Part of a small language model's weights: 4 heads of 64, 14M parameters.
MLP neurons of a small language model. Each row is named by its layer, matrix (gate and up: input weights; down: output weights) and neuron, and shows model dimensions 0-255. Each number is 500 + 40 x the weight over its row's rms, rounded and kept within 0 to 999. Numbers have three digits each. A neuron's up and down rows have the sign that makes its largest values positive.
Before each neuron's rows, "fires after" lists the tokens most often just before its 100 highest values on Wikipedia text that the model never trained on. A number after a token or word is its count.

fires after: " R" 17, "it" 11, " " 9, " f" 8, " l" 7, "ant" 7
L5.gate737:534506508483524405477436524466510541488469537476479552513441468451490493607554484508595500533509525493533466490503504575474529501542480552472481494526462549507476476518510585492542502491488437399530516454545494541483444520546465440625466501504512454494519499482538427509438501585471475473464454466429548503549465494472456577527496513472546507535555480520436485502477486523457480461456578485462524517504494543568514498552500495478528453507475534486461462521526453498448514567552540518513488542473609429528466399537516517525530574478492467532444509512575549534532545569512473548454520560484503518553555489475538492526523463546501493577505483539495394481562484575475511487504390478432519461446497479457456496456486475481494554553484581506497532472494496492472495511506477
L5.up737:430486537554598498470511427483500556511429528505470490554568550508499517525511508456570495481493438555433490552467468589501480579433453480529546485582479540509424523523552521527546487545483530464457482546535503501497485469528514468478490516453526505514361532519497460516481530538489572549547418513496504507495429552585527496489498553556507427510472407532519489478471540516525493578504468525481483498525513463486592459487509445505531504483486524463504516454439498445515517570542528448521533528411538488545556488431453550450534542501481519507578470469470536516480514592443459515522505501464502549450570538489496452496524517559535514468518436491451485487520405473467499485485496571447468552523536463506514505465528529445455590523475457504530506503564473481469536486460528
L5.down737:542552521455458502456530472599545513540482471479480472432418506523510454561544524473522516535487543564482621460479500575427466610484512466492409458445493469494530539573456455496504546514511450493501544484478465500521437486519499443510479466477431496460554489514518513522464532486494474534515474528519532464514536555455555538500411502536513510521500504380478443459472485548411445503566522454537486526562464508505532518530499491523482465511532468469453487536527463503452558575519537557508552539528612502496468490453455444536474526523506535519488468576526482490578491514565493472471479490482404464539442454544477517491444464539487455488503428522577511474492552496480434515495494482480474512524539459476452475389462564473470495415518481516499457520504526554520499486459522

fires after: " C" 29, " Con" 22, " le" 5, "f" 4, " D" 4, "n" 4
L2.gate1005:488450520528489540471492547453487510529507469481511480568475473520488471557478492595525552544559504517456502494515514449468513487547491513491498528507472437551444452486483511482540468439528552500555544437503504547500529485547511496513620540456528436540479504544478514504464409582418454476470483544505517636516490468520488461539509536569507468505547554555486502546488520524503457474493423554455575469497512419516485512496510448405456514513532506497557486456468487493485515500472504337561536516405508532441503462566502537481529503488535498540486476539483425461538464506413468502483411511537475538479504519479520491443498441537516533559484546524500510495563447537448487500512482461470576483500459477507519509544555476449523544461540528523377522536491525484445495459475530
L2.up1005:518493492399507518481521537547523521532586527508455515448460538509495518469481514512481531508501502441521512487465546424476502463592446457431520481511433553492477458491449403539516490562518555500525458428524570495584495535503573532534522457502497516489518468450495455467502487599494490530462558522515506491479541458371473544470533540492430554522479502527460476507480512416449501487467490536485511446476517458504502477494380482493502525519518470479566540490478547476575485475500558475534435524546491473544501570463525456442493529436561538554476446485508470505432481522560513538501447505564524517513531493521497533522521468502515475530501464523519552542461367477532538434489593470495550542556437467509522459469489547504503483527442466464508525500417420498440566493545490
L2.down1005:558494480477488505595420514495547507500533512499514508557508431584421478461463504450506492463517445532508505512449463519461505507456473477490547480518574486486502519497530530563436501510505454521470470513539449501594535475485490537502524497536522553474425538486462548573442498508491501488478488525480452527530448567490524437517505442473489560498551592503471553528439527491572523451495523553526512544511553560532383542494512500481567509477580478535542500510517501515469486579499455439539543557581502470501502568549524442543522524477516392482487565544449474552522548486498469483575506498441514569500482515490508468510561544436497549548482498448539456522448472520499471551473483501570528510490542492525502439521492407465493497478490525486485612530512457477572490624478482

fires after: " R" 16, " r" 13, " F" 13, " f" 12, " ch" 12, " Te" 9
L5.gate871:443507527491494418544520571476525552482531529440502454512495458505514445472484533537574472474562500441535513522592547453447462447514505525532539466493410495560452506511557492516569547511423525538479537514512506503502496523494471501571586565501542478454563454526533461526519527547450428478404467537453504497496549520529482531493527490495568456511537468538504569503506532463533528541386500429559497526441497493561551517454442500392470438472474497536515475558562527508467485537524470520542496521511489546522485448474515538399498502540471501512507520409507570498488516537500473535432463540516588477447549456532497535549534521451497487457558471472525461455485475503480447545483521506529387473495505467493445461514450473514543490582480532521514490482577510436453455494500518
L5.up871:467487496524545454530488554527462546446528523488484530515509494503503512493518479551503435491574491494436495525535596516435541466468611601529589508502531501465478491484495425453544374465513446540494463520532534519477570523522498521530471497507504525584486498570555486433480515569417447455535509534493433557494479473539484480502405484498567525459551561453523469476448532480486555574496499505453459541449550471454533487441464553565493437493447467545504502412463517509442488539543462474447526529440531455513432530496482560457528482529457496564489455486502480540476571540537548532498526528443475455424541469555461490483480538506510456531507450499482460516523479526461480579506528517512516531482471492522518477427444602488519482557517472499507435474517471469515485523436498
L5.down871:506511497486456490516534480468496459576447478512537459470432561549474514453548463542491433493472510498516499461485476517490478535486465438500453518481499476561459563543471500524532594525524542417568558456475390531482530498411511512485502547505412449446515487483538449554482523477550493530461477455480481513463449485511508467421471530513536528523561546494519536480560508572566425506564492528513544529520438562582390510546500481379435540488469537484589534531473428571501563462500499523519454531580506475487511497490548484441492452596516495477507529426454509497518458462464450423462444517492512451508493526501504471481503480477456488411532495472546498574495512511499473451497527487560474521469530513577514541496502458543519514482492494454535551438520517514565506459525510

fires after: " L" 13, " d" 11, " D" 9, " S" 8, " s" 8, " Y" 7
L2.gate648:467503472490500535473491501494471529593497578496533495584399498457544521530508501483527510512486549517507547535556564514509526478551497541496512499473438546463457497524542498500517524484576482487402550477437475519458481515481451507539498413489465471487485467438507492477505469524435451587468542478495525489476475507400526458489512483502486590493498543578533457538494505462509470418508517523386544451407566573528452464462488541530485449464444528503567435544580508481558494445504503504478480533528444475444496433533517491519588503445466488532469446508491478536504487493464479441464564565511467509499471561444494490464556432543505513427444508463476438494539466522527461527614454556434497488471463510479490441512476478472467476507480523509452515548568563488482489542533447
L2.up648:511509519467467472499551453537474468523565481458499552555440490485450496489505555573427470489561497467541577423479472452576519551470527543468483590593506569463560545445516516560463586596438454589490545471465530513523442573507525489475472462459441468464560482482514483523517531427506518558531537525533506467498421509481450528456549513505534522541530517471469467411468549488581534485499517454423442481517525499496535447485524502492453466481469491522531600496454453551520515494547483558488501513554478516462507517453469465574479482471519487507528535539536501541511578503505522494448499460484470463529414505510458478525511504516496524494490562477589507496598559488495488482566480579454468509486444474532524469450497493489509493419549505475438479508540520465525521538570538
L2.down648:590480501493497515474503543512452528471558519508590510481546497501503468544459577529523524487556470516455470538515512464461448488462508498546462398498494470539501464513484436463549491552482524486437540556561516566530466515540528519518453482379570502479499430557507532425480514457486487543456505507500498533476460607523566519495496491490521506491541486556450513492480558473514484443481557460490546464415509525559528534445498529471476561439527541539446486495494456482530450512516543468441570510492459461488464499549557465473487546491470461533488522460418561460480490491507475416491498518505501468451510458458505464529536504450506551581511470550442487442524557455596515479459567463506416528537493507466453492546569478589485485494546563505560450454604486508482467515430490

fires after: " D" 23, " C" 14, "-" 11, "in" 9, "D" 9, " cont" 5
L2.gate427:489472452515471487544449600522499492529474471484500519528410476496531489501499528557491454456493570536441524480483490470589522486522537508565604542494537553497419526471456568450549500526479511464468443538501572542529464543523535455505531566417484506551582528529530501425535500546469463535448441453544548605486454554496516495505500464508526535434555533536417546519422538534493561497559503487451537464479524489429534432527499469496493504459515563537477534503456493478515543528556466455456505536495426469517417477541500505519492465536564484525470471494486467477464545494447424501453463468526537493477485493515522523440497467436438546503578496488475518498518525549517552531518539520480488496508477439454560467473436523435493440532551586494530481529445500400489455544501506
L2.up427:498431502521421577546543440481560508530543470464459432526524498520516508485405533502525521505584476452407421478471542461539535526526544478418476517418480520482470488560515467505520403484462555482525473473550507508491490494535530474506535530511519543457524446469440567479456518552494536510377445446536451479465543506480466424526530529575494522502490547476444502503476425486464503524545561545465512512482459417551421507468457473489495511488545515481500483416425419486518474490493533530449543472538487507489406616522535461535497484432481471500500464481441465457495499537587483491531514472525550491545524528489429526492455545475470506522440509525509536492473498479527528485447584538443513451582506487519530536515480537468546437521497501551506555493486477495484496480450552
L2.down427:497467477517545503475484513459534508445497425480451521457499520541518516492561450513492535519448478514577440521452366439435494533530461524493460541573447527482513502521530515506467520522443508554502518492508426507428519490453507613510484459578458501536461498501484531600540505478555506505527443508467523461569509460473527497535510552487455458500484533505500475515480450523527515451516466502514424483520537452464496473569562542556506476460482541452473486532470566391480531481514557498503465475543429444593542498518508519557514474529542590504494494531476541538478461520427477460498550522533550473474419487535461437544578554464400535374497452430441461520479453471567495501538479490524488480487537489495540505552460549512482518480483477481463465451530471516548543500484447

fires after: " S" 16, " D" 14, " G" 10, " K" 5, " F" 4, " N" 4
L9.gate770:480562495488519519495474480506466437476495486455497420476469513507548462514520534518495469482519518457513425521489515529562547447553541506480509457492495433551466509563462551529524534486561542466515515606463457496500483507486555401488518545554541487474505529479581392474505480451513494566547470480493451472467516554502546584507525464586455477509507523436638495587543504509521511503569467465479529496566475492478485434476526554525477501491525509535533439503459452442466512565477580440518462510533453374499441448551477516528496446507424473472502540524506459511466479464497468497567499485522499560518491550568451525503474512492470505508535515500553463480439491518515527431525503433490472536530547606450499519544527522456516477529545446552454463522556547509465508517585520
L9.up770:473523552449449470514493516521587534434496469464519417468542520380552497468551504498497501519465445515483518543479547476636560462522591541487511514534512560526455516501475467583470512555511509443530527495440488505496590472552509555515509547498532540461472531494517474515476490502452536521485498468555517519484564599467562539509482495540550534552505506430573498530540477476506485478507471474556493493474595550557498519536475547548441471527484424412483519446517460475563505591534455476539512490495487541526484488531428492466468492423475486416489506480530510567534507546538465479499479489497455553511488600466505487441500572454448500528525500493397505465449484510532466436492562485487463532502493505507481493570535493476453539517463441551488451473477530512482540440483441
L9.down770:511469511530571510487535434520460535478493454513468590500486445445477496522573536536506545411535509536544464508457489485430538497365487515472440473493522451471492511568483549518577413480551502476500461513495440397463506481506523552550496458557535519501525492537521511509545555522558486543537487459515483437465549479568512521482528449530483469541543516459522479501469465577443458511479503496549533533550425505490503481394524440546511485518527496494521494528558494462555549579519504491479525441478491500445517542498470512470470564460502554480472571583494469452483463468481543498511494540469466470534494480483531466424492484499569530441470526529545495503505449444461500523399522417425489455473474494496495485455477498501522523494562439525446534484489460646537514500526567

fires after: " l" 18, " b" 18, " ret" 15, " 1" 7, " j" 5, " B" 5
L2.gate980:543521495440548413425468429553418505493473528607465551514464492518501506537485501490539530517444483479465553527532477466494556478444452466507504531608430521485483479448510501507587506549603489454525536474577542501499546481535554531578471527466497457589465502440526486516529491455542512476462450542527556498570485566472461582539476477426530511497499447546455469545485517510558531460499458469473479533421479503404425528475531536503449390481482492509521490532533533525505472539511519537480477484453457501510514533499490473471465510509517469593540470426499551427508557498540462522494516536473518506496471505480479478480494469491477484544493466521511477520497474501472468462553458575577469524509426489457567495467459523549555506491430571460489535492475475518419561506511424
L2.up980:541481487461450473457490512470506464528510550516405557511485542513502510458558556502529476491552512478520483485503419541497576488517476426474573544547447429501527465484500463426517470485513500457501481484456503511494521401447461549458490529562494501488462482463565569492486530575536518503522549575471488436469508594489495513564477524504490502511552458500458374490550553536448486522476517508509479535530528496432481536500577461472578442548511476512547526481540473461508529474485533506466514446501391561511473473475501528403501500486538411555511439517496470465490540505476552478490511552569464469569424513470521409424536466447519487531543498496536476489520579519527535445493538478466548513503585473538518441558502521487513555455515542473530451551512444463495512435560529
L2.down980:539511487499505490509506495559568524550478515575479508467496518455482567538512397470504515559467513473494458482467515450508580465491487539526454479543559517545482454535560420481501525551510584554573567491496546525473561522487488541476432487473450488473491555517459469502514510507452533495507622478527513488530477436522528511559500451431536466525463434515491541461462507518477503538533496470504502517481461552485585528436474472506471462447474437443548505366492574441444462436492472476500543534472518475449442503442518394551499494468458598500552513506468580467455483561530553587459461547486502461505476485540491475481512501456508481477507535498544475532481532480503529473486518514523526501430485492538500490497493439538491439495478466514538541605522591593511529491494442

fires after: " F" 22, " f" 16, " 2" 11, " ra" 6, " d" 5
L4.gate1023:476454455435533425481467485512521494445565461457535488555519469518569476498500414493571512514484529451508481433569484485474517425412517542478488478515540528553496416451548582520533513504482543439494545488557452566492506484485515499537555487545513530469454566588562407545517467484477552542453522563542437459494550472490450451483521463573567533554475424556499549548464477526497518547532482579543439566546480434510448453522519479480530500506482571496513445492548494582485522483492538496476463493497511522525511516449494517460517512507484525488512506531500522477463445555451509543598487517495511487446475486467471493572437491547530438456466477448530500444570448533504544459452479536474466409499474497499459458478474549506506492501497460424423499529483523545496408487523518
L4.up1023:560442527412501458515507524457532500521453514559493499519567456504523488462438487476442519537523514523498406518556575544493422543520544547488456509429500520524482514497466541565556476521482499562489460567527499462460446447497434511502493505513514515475472525570483508533490549474465479509475449554536491581499503464486578485550470438466490600510516489509567543462525443502439554467460437462526550458441414515453536433548467538550544500517443455481473484516555493489479525528466553501479455465474570446569447463452477489448519490486555472485528441498533439499462457488477459479498562570472486579472469457536480527504493507484493509533537450447445520604532454519453437515478450622547467515443476489471516517529513499501482515528480487506482476497485422462414432450522488
L4.down1023:487444504531504551527552521449479441480518424495527458490481536492571533542579507525514464461514510474472492447468463472580413419495525476505469492518501466389527408528452385528456489464459535530529529449487514473507504527470542468474542460488529510500454509463537454496476455524491508496482497449527532503540444529537597526524471516555537479559483456465459558522468462492490477495611484514495438538471554526526442571497536543392449520473548571467467562571467477511508529556466482508513460506570467519495516543514495512482533492520464529487522539486519613456450493508550518464513421537519453433469520529461449594462440479552506465427546415473460524454451477467527482542484525441458513451512504488523473491515487511476568526452526488497448478506520574520534515459440499

fires after: "ra" 11, "ed" 11, " H" 11, "ist" 7, "e" 5, "ath" 5
L9.gate569:494410484486512478454507532467535494538511553542467567601494448512513436455463503468485503443583559463506511470468464458520479514569483527483430414544517452464486490446479468610453610463517492497558517491497423476413427473481475474540589471493444481473552508476520490451550454443533552482502436545506525515505525571503551515513585451458453522468518601575543445505573520502536491496471486574513577526513490526534505611453512505488493466549503482517470491547543493520495514505467508506540537484493446475511481458457560506534416490488534441443497438495468476485557523459560503496481453510523470482529536518454599468498517509533450489501500485533513460527499601477478419527546521556440482514487481494446477476578469475500506494503466519518524514493496555463518525511476461
L9.up569:545468535474454532522503404530499528536516530555385539502395481505467513552489528457520553531553514510587605483493488500493521472528499482511472522546573434498451532552562448536496496510545561528555490506454463559427429574516495500591521478484471556495559470370463540458522499480550600489500557462541548524534468520499502516478481509538518518484475466534587537463548512464479516385502512521543504518478447432523470489561527503506584485513515532512493517474540518568463486429519453581511494485534473477516428525503547494488450473488506487522549457467552457535528521527541486468444511514571472506557492519514482473476447473490488549506518485481524520539567532470542472483531502512471542493549545438480537516492502506449436534515552517519527564580487522503535396510497513
L9.down569:560499562510437504436432414437568495520497422567501509480518440473509535560503474499522471493444491468485472549528439494490519472490487479459508516530472478468554495482513606586459518485546493443552502484435484509520553459572494464528519477473536534419511508472477496516439514474477519478512587517493605537401534511462508436454469504481526519484474504561491554471539554490503449518552507489479443541423486441389450467495589467501542551468487547490468523497535526478485563555530447514528508543504520454478551520529421492515508579484530489454439543513543509502479517516545567454537478514432391444528470485513538488441483531469536500480501513580447568519503482553540526554437459521459479547517495563490523574490554483582466471502538472524482544516501539509501496479488503

fires after: " an" 30, " An" 12, " ac" 7, " Mar" 6
L2.gate588:527463535566437579549491477445609507571507411445441528523517513483448503490588439496487483566504587478504460578544473463521521461549513453457508477443440448448502499468531500452488496460570512511487501526501514456506485540500519526480561429543466535454489462504521450421528508488483442505457472520469491507483530508536503541484502535486526517451543538584540437468471503520557476532473477476477501440563482476465529436467524516505467525432620484555563482532434450488472500432564530498465480444546447576539504465465497491548469488446470515526465473505555437435483606518516529468496478512543512479483436508464491519444510487465493502455511533476487551561564505517535469476515482476450564507548514483496546433570560510514518468461552467420480534573489516457468532485563507
L2.up588:503476586530484517450464485510505458462484542534550496593501601463464552514586463566514496454543500517617635561515494556458529501470527504490520480488459489484534531569468477501503465463498451516505450478505510513472411499544523497538428560474503566496498541487490488518525582460484519528534527520454514478588557479481426488581470477459447548488491559487490505484491476513544488478548470525517450563475517572468518520473453494600446529467537562480492474439540536525484480456544491553466565552519572503420502413462505520522526548476496511518484560506479545434525526486404509490493459477485526489551510544517481517503433534482523567529511479507520505504536514535489515447562480567515496491562508513518496515504459462458501531515592407493510470507507489526519462612562489
L2.down588:515473501479500525513535545522469571472484543564493482522553495477564503583497458495513521491516488475507456461511539530461565497481495511470510503451519469551501493510456470453488535517519547496496531466516525520513484568518516501608511521446518512466420499499517504482557488468487552501468426551478527390524406536527558502524486501479526456456556544510515458465483543451558523500474494551565501508499528525490560492475508490482531473501521576530476449510547446422493517566490546431515483586521510542480481480469565534597473536533532613499495543493485493476575464489462538426514504513511455515532538478547538444541459562395540524472619496496415454514532556509504528623525518471531450532474503504556480515427544562512527528453497507459559441490525454521443441504428432

fires after: " l" 46, " o" 15, " 1" 13, "2" 4
L2.gate59:509470463436511491443496528491462580537492565497408537501478480535488467520494520473540538464523519449454536525547532534434525445422496499491534504580443476457482511460493530515512487512550488493528474485565550550473473533496487485524515516535441534548522564517469463450493486445473487447525498594460450479495492527491493538490437541493534510455543474535488449495498522444560578440516459560513524541482519488504498561461460518449383495444459432536399528458556519536445492545547535520477483452445551500469558428471446517540492459469443517486523464521465566441530454462498463488501489528443574516545502485461501509425522509508460491544560492469561477483474513521511549503466423504586439540443497485453548509458428576496534510519394533382481518499509541476485538496565474
L2.up59:483586459504570480421517518516553439529554485481476560529541566520499508453608476582476494524551475516475504489524445435463427435438524548465500552573514461436511529484488520454494432507543506471492480528528468494476428469525464466494503515474526558474502461573567440500458582570494492477514484513530491480505443500539538498494449487468501416504550531518460436484558450456481492537466427518466492496482453363499504458515486413496511447471515479562450486490507513519532511438565556491500482492485448435527505548485509559506520449464489484493508537512463523438523483500519534532470449551499445500469528414498464519464554557522549472519396476498473529535465472452508477532487461505537489479506476492547483449453480516487438462542492395453463571579505529476459469569533529
L2.down59:455499510500497522580476539553428516525499467523556479470515469469480483477502531396467461573484500502525470533523458484536522503521476464529491476396547547560515516537497480475514509518415392556507476481486479479476536475499464454464538627520382466508441531484494541482486516471545478542527522469499538545488488472508362392530420513515481542533465496441516468500478443558441433525522535507480532569472498533467513462522475529453498543557486512438573488569490513530527512461505432508479483553537494482467452480450479526435472547469474487537512470528526469535488532557446484482472445401472532448552470520495451473543427467448488501499476499506499483463528481570535479419507488569535487473517488462569557516502467471481563546531487557556478506483433478533530501459532444

fires after: " as" 22, " n" 18, " d" 14, " D" 9, " G" 9, " M" 5
L7.gate572:497481471494510503404490444446545498522543522532482499531393443488465458480571467468473484569527477511508603471450498537511507493484570538542403476548485500458513487443419461460587451550465551411479565500452417536610519455495512527498553436491458500516470463502487444590517430510496475494490539396435488602482478526515477495505486433531495541502555469506496448514536496452495469521495540515547530546578565432506478517431535520485475511551492491561526530446479402460525529499510463480484518528491499515506448450515520540521502509444494494541463503429507477532510469492496546473570483541566473517561449532542524480475464438466497508535526531452561494519484508518547482449464496529475562521516539543502424496594528504506533521444496470514448442496493501465515502525472454
L7.up572:528547478456501507413481480454528481554557536505499491513501514454477451495510547529440520514447485501533561530487488486556501486437601527531511481517451486486492450480498518511513506553484496480459596504454560457470479466544491565477520589516450506517403511545494534507525544554488481540531528543534497559485454512452505576537423573490496465530540458368501445538524567524530462420505567517466423544518557479450478573508447519496453527412485478494533552499550517516478560569530421450497508503509436560485461483526487462525492444573521483527487490488521435587490468508502485512553547506440501489517422561494538486536475561534462499552497589518539500526524555477507508541431457486519476539483491528420526512545510550528498530471488498509462405493476477513431583483482499
L7.down572:506501509561473531540533520566473560422576475417496535506437511500546485582528585480492459504519516536483500521460518574460450504474492535504463527496526467488509464536510477482494588588461502481467523432500503501480432480433480425450473503453552474389500437503501518511539475461465514464521443606472503521460496546530486492455529432462513517527543497500487459497556448473496480483518550512560517446521387518517522462482506488482526490477526511533616471468498513462550544531446448521522566489482495466441567525522518487488492547519450534561489514457429503454546484496451520531426473459507504450520492550478539442527451472446545516470516493519487521444471560533565479461513532507501535535515523489596460480498494566509548473512541514520470577396539496617510448494441541

fires after: "d" 15, " D" 10, "am" 8, " d" 8, "k" 5, "j" 5
L5.gate106:480543522502477546400432547524494545512433548502529468499535426507571474453514471598493506556537505425450497485487519495473483496505503512475534433537506496475551420443478445468488528510506558538499531502508455591523568518500537517586535441473461481477519497488537474529423468520550588496456406507462504474534540452515502540564530490519460556484421460525463587517496559439468504437488497458508462461509511387489477566539527527528497498478454548511444530527538496433493485517448433456550446562484477561501455458516479451463523426492483528477503493433502450451439482535448551570420490462538460452520502582534509472518449530522499504539490547450455536488475504538543473548488491537503504501526516544506427505560518489549523484475481439513474530461508530545494529482398507
L5.up106:455507487485454472470526557424540484493515558525468420526532469522439533547540512536513477507653489517512534553513643486530449504513515488490569427432525443493529462469440474497515394497525455447521482528521455487509422418613513568463547548546443503498509533545422534552472488508488438461474526422484456440452514484464497482528526512589497497481497568426419513528457513520532488479529479426590455476537533517465524499483446522468509553533558519472471532482579519462547561519538463481493497483485492545480528560467476507546543518513513480540453547520536521495539548558553494429455452527492509503499507530501505562475462512461533494475478538478512545493495477545460502536483518516498501421488517475411486550506469504517446490474500482527499485521529512466535586520485499
L5.down106:529465400497534515606493472473513562525557434505515502489506508487433557521511513482491506470464464542481489533498388566514552485444427517478487532496499452561382479566539495503516556436419436519495450460426459458488523536526489395464450501546456415493497470512502462547450462494497566520497516516522517512481476502515460455552515409496527485456588511532527468545509541546405519562444472543490554542460495554496475441475544501543488483495441473559539470457430474536456548487474468486515509503479503378512530509479499548598453510506490473495496527527490471518513485513481430528542553482457540488503532466425517446489477540524536495454482508576517485555502570521522445422512455483470518523520504506505482546492524486518463479503534543499456472517524474515564396497501509

fires after: " an" 19, " H" 12, " h" 11, " An" 8, "h" 6
L7.gate839:523434557512474559515497552469519584530432507474505526550428461454539526468498475519440565479545531500537559478514470476508484520505558468468472539495469520488480483487489431608494528489515531472537496518510456583480484536468481500525540485523462459515579425450501447536482473502399514470447499492486548506502505494466508499472537469526466553488486441517527501482574573413519463555546479497425489413487462536530480475487532483476479506534552498559474532505541509566594492421487593518531526529616484516509519507462511461537427461455506485499472479553503522440546495539515503522481491450471504520564516505489597489441484373560494414437510493505471478491509529499525459488523496534479611492534498472540486490548522539481502556498537484473477509539424583463529465501548411
L7.up839:483447547526492496534557571521508583523525527523503514441509511485501568471581523530496512451537473527504500541503438514492512475526543530483497487529477484532502595498543480550425543445488521531498499454493510503507420514407444548495569462505448474515483503495474518467441505494493477486508490521485568505588538502608513393509533506523467450524497460541432478523493491418485470495499481435500513560417422563529501537454506524432422449455546526548525471463488570472528532498518524513543505523535481507473524482455465444507467558507432480523460467561509524506503504569478523461500549461462432541505551444469542454470505574540569410457529459510513459501459473544475474434403526610503505519468481487574494529565553544514545506567481461528490519601520498511491514479556487
L7.down839:524546480513557476464443498521508478470522459539572493471601477498505493442568486546472489520432394545490460455472525455438495456476478493444513477492489467574531515489541572454471522486459555576514522456504480505420516404563480536562510507510514536468488532492505545508531506533534522446511442505552463467468489511531480454488502540563519453523485541520437490548475472542457474552453470525547464465513510496462498475549482559565447494453446472463502475438493451466504538510541529443410480536388489533505530471545512560483562569491522445454519406496503505448525523485491452465475545528586529546470540350562488578499458510522527506492481490488513481482548520453405521541512471437531438533455499511499485458506475502540500501482488542566456482414537503509503563509484508

fires after: " m" 30, " b" 17, " sp" 8, " pol" 8, "p" 7
L2.gate865:584474472449533498418467519526491498525491551551469546556504484594485528520565467527615529492502470531489544547531443532517540509390509492506524479544447555485543537441474455608506477512583501522545495472514559509420443471515537459497544500553552502549563525448502509546501526405457541487521463546501454498558480467562514460446461526517560554544493477494431504498536502462489554464496475471463526507457555546444447522522489531452446450464515519502475494444456532582506511534457529512510512507531578508463542518508547495452525532505479488516467557491546486459478523480510435554530471540560499519534486505503504518506489511548463471427462447485533493492449510552445487524516407599549437541520441499467524420469484545497544523465463508424522472538439558436545494533512468
L2.up865:553545496451510504492457505560532433476444518444521569450562477462451517444536480449446502515461582486559469469521401562454419492494529540528579493414499551525517564568565506502441511489500438512486504444467491444472544493527496463417520490496503452524514514504588477529482532446446503501500510503554476547490487507499517520578521523426479518500491539422445465532490544522533464517484544425470473493485447539476554483494530506493462551518432587513489546543530494491453494489368490567427476547545487519516445496458518483435488476559525490438446546482408519469512515476487600482459502477464513494487466490552523533509509521533488491424490420483485476588490540464486538463586481542503500511483497466455526485524499510442496453511515533507542446539483476407472505488561495
L2.down865:540455500437495493461536486461518453411578503502451495469469546481485449581438437524482467454525576507440497518443499501609430481460507509451458509464433474493470478517564464505527442479559513468522465559501463448526469434479575480496427546509485533574577476548475490481486565520503529510513470482507494569558521479502462495568542516537512390535475495505508504462530541576445477472478482542543524498502552481517473468529523531588529514422441457500515541509493485546513538571483471498587577530528475473515488491495500436538568482471464482518511434503545526538475500561491488458493487489577422469449471454415456466482489461463525454506508501534509534479520507564473511524476582567473471465449500438487532469562462485560440492516437499522477498413521512540482477450472566

fires after: " D" 25, "ad" 9, "D" 9, " d" 8, "f" 6
L4.gate131:468479446532469523532535483496510608511512475479457535506504463514564480541468510446504457412530549564502475477480502498531494448477494523489542466458497500554430512495437502420560526482524462466549457484536537504498385503466511486476482512467450489478506504479560516514560529581460466523453532489527513563500431497444524547487512421394513504450574574475528505566538525557484518515465510584546547516500538494447472479479558475442513561489509459509496566494437486542416544512544532395534507484502469544530516410513470557481437468476463476440514524440437439453573506452519501538514596480546522508547449543479466506484493506436455504502530481501499511515543545592481491501549519390452499508475466442453525464503467507505522531543473528464524500493511475389530510521475504
L4.up131:460429487556493468521525449473458537541505565563448497569553503479556513533532493494546553447537519498421432391499529478565549474480454487438525474495441476486478510490417469499542491451546473476512488468525538475472492433505585508498470451533445501522568502497566461531556484529455483539457508474533428509511491481469483513478494487453472476517523543494489438518510491532546494541450440592519429524487522510464438553448497456539516547504514509452493547444474500408516541468518486532532515534514441426454483506504469562449523486481415483460497456476479456442516483541617520517559568533522465487565427560460487543510445513495498474532479506515595503498577479513563511486473539458466478516474484470471475507531434498429459564443454579439575502484496564519546523505488538
L4.down131:401472533413443517517463503480559447489518494488443471487504526568534520520497513486561509482488486484527455497478422531394485526544529473482516449465470491425533459521585471540450489508536541563551468427501488550477469493513552515533434570501555518533474487526444460527428483384570476468433448489453452455522523455515491444527478551445443517499474450529486490514521523470525439471457516530443472525571532460450474486564501552503580485466467601428490429516549547500475554465474461497518497479490447486484442485516551520517508474465513545498579506468472543522557530566508541479438481573499498549536501600569509516517426511528464503452483436431472486535460500470487538483472447511526547479535516439510494481532431461530508488485480526460485503499569524556483488542482557

fires after: "ult" 22, " sp" 11, " m" 10, " ra" 9, " comp" 4
L5.gate349:509500486527465517424531454491491493516437473406487502559551490490508485543474484485570502508512481527389568507457492502443500517440497482498521481484479500456523502449525552472477537517449509421515519496527496462392526462492514507451478513453434489524493508581508508483562519474462527536492390566523450460512517429433465535532508594497416526525489512496396500510571550588484490547499498506470549490466536562535424480460554541508489529554497518490512525373475429568487469581470464464540476511497553503493514522423525513500485576509441459531480516473482499500380498471441520478511482488499472481510494539548447485442519531483465495486543502510497474440486486523505620503458486528506446467472468459432481452453426417494482527459489516428496454470530520455479505507494487
L5.up349:504482458500484549479515498505536507601501464433505452492486483568434545522546496495538464479483529483513531532491479556474471495478536534452514529500486501460515493464513471445458495548547520540448476491501452479469499491510524480444549430461410493532513457481461459494470488412440564517480508460384503447430553520491543511481497541549492495556501495470499430574530568526551459427535477461494595476469505467482485489495576499455462557552427440476536525482472502533483521503507557505517505577484580464451484522428437491485500518481471500468459605471477556468458528443477501427565448464484472471521531515494497536457484470527493450481502530563416478504475554515405509465493527456563484457424515477473433504533431460475513513420485471502436445539459497470529556514619472
L5.down349:530502608551462462468515523593503534461538533538509489482465497517573460539569532517454562530485489494492507520476493460574611489492420474530515561483439506509493408488523481556461489556547533418433502511475483464477506565488521457521516485506546441501522431516493560472601534523511454515440515515553535530483524472537417512540493447460578499528531471487507453452535482533462499522568486489476440513498513497533537553458512484501491496433517457561492436499522539434529546549549486561477483528528517468523554485508529492487487427506451593495476411534539446526466472544508486424412549485540500473509461420509522425541522487482473518449520518484514564487484515506566496523531540481482428526519532590453501497533518512461451505567524514544537524449478475589434489503505558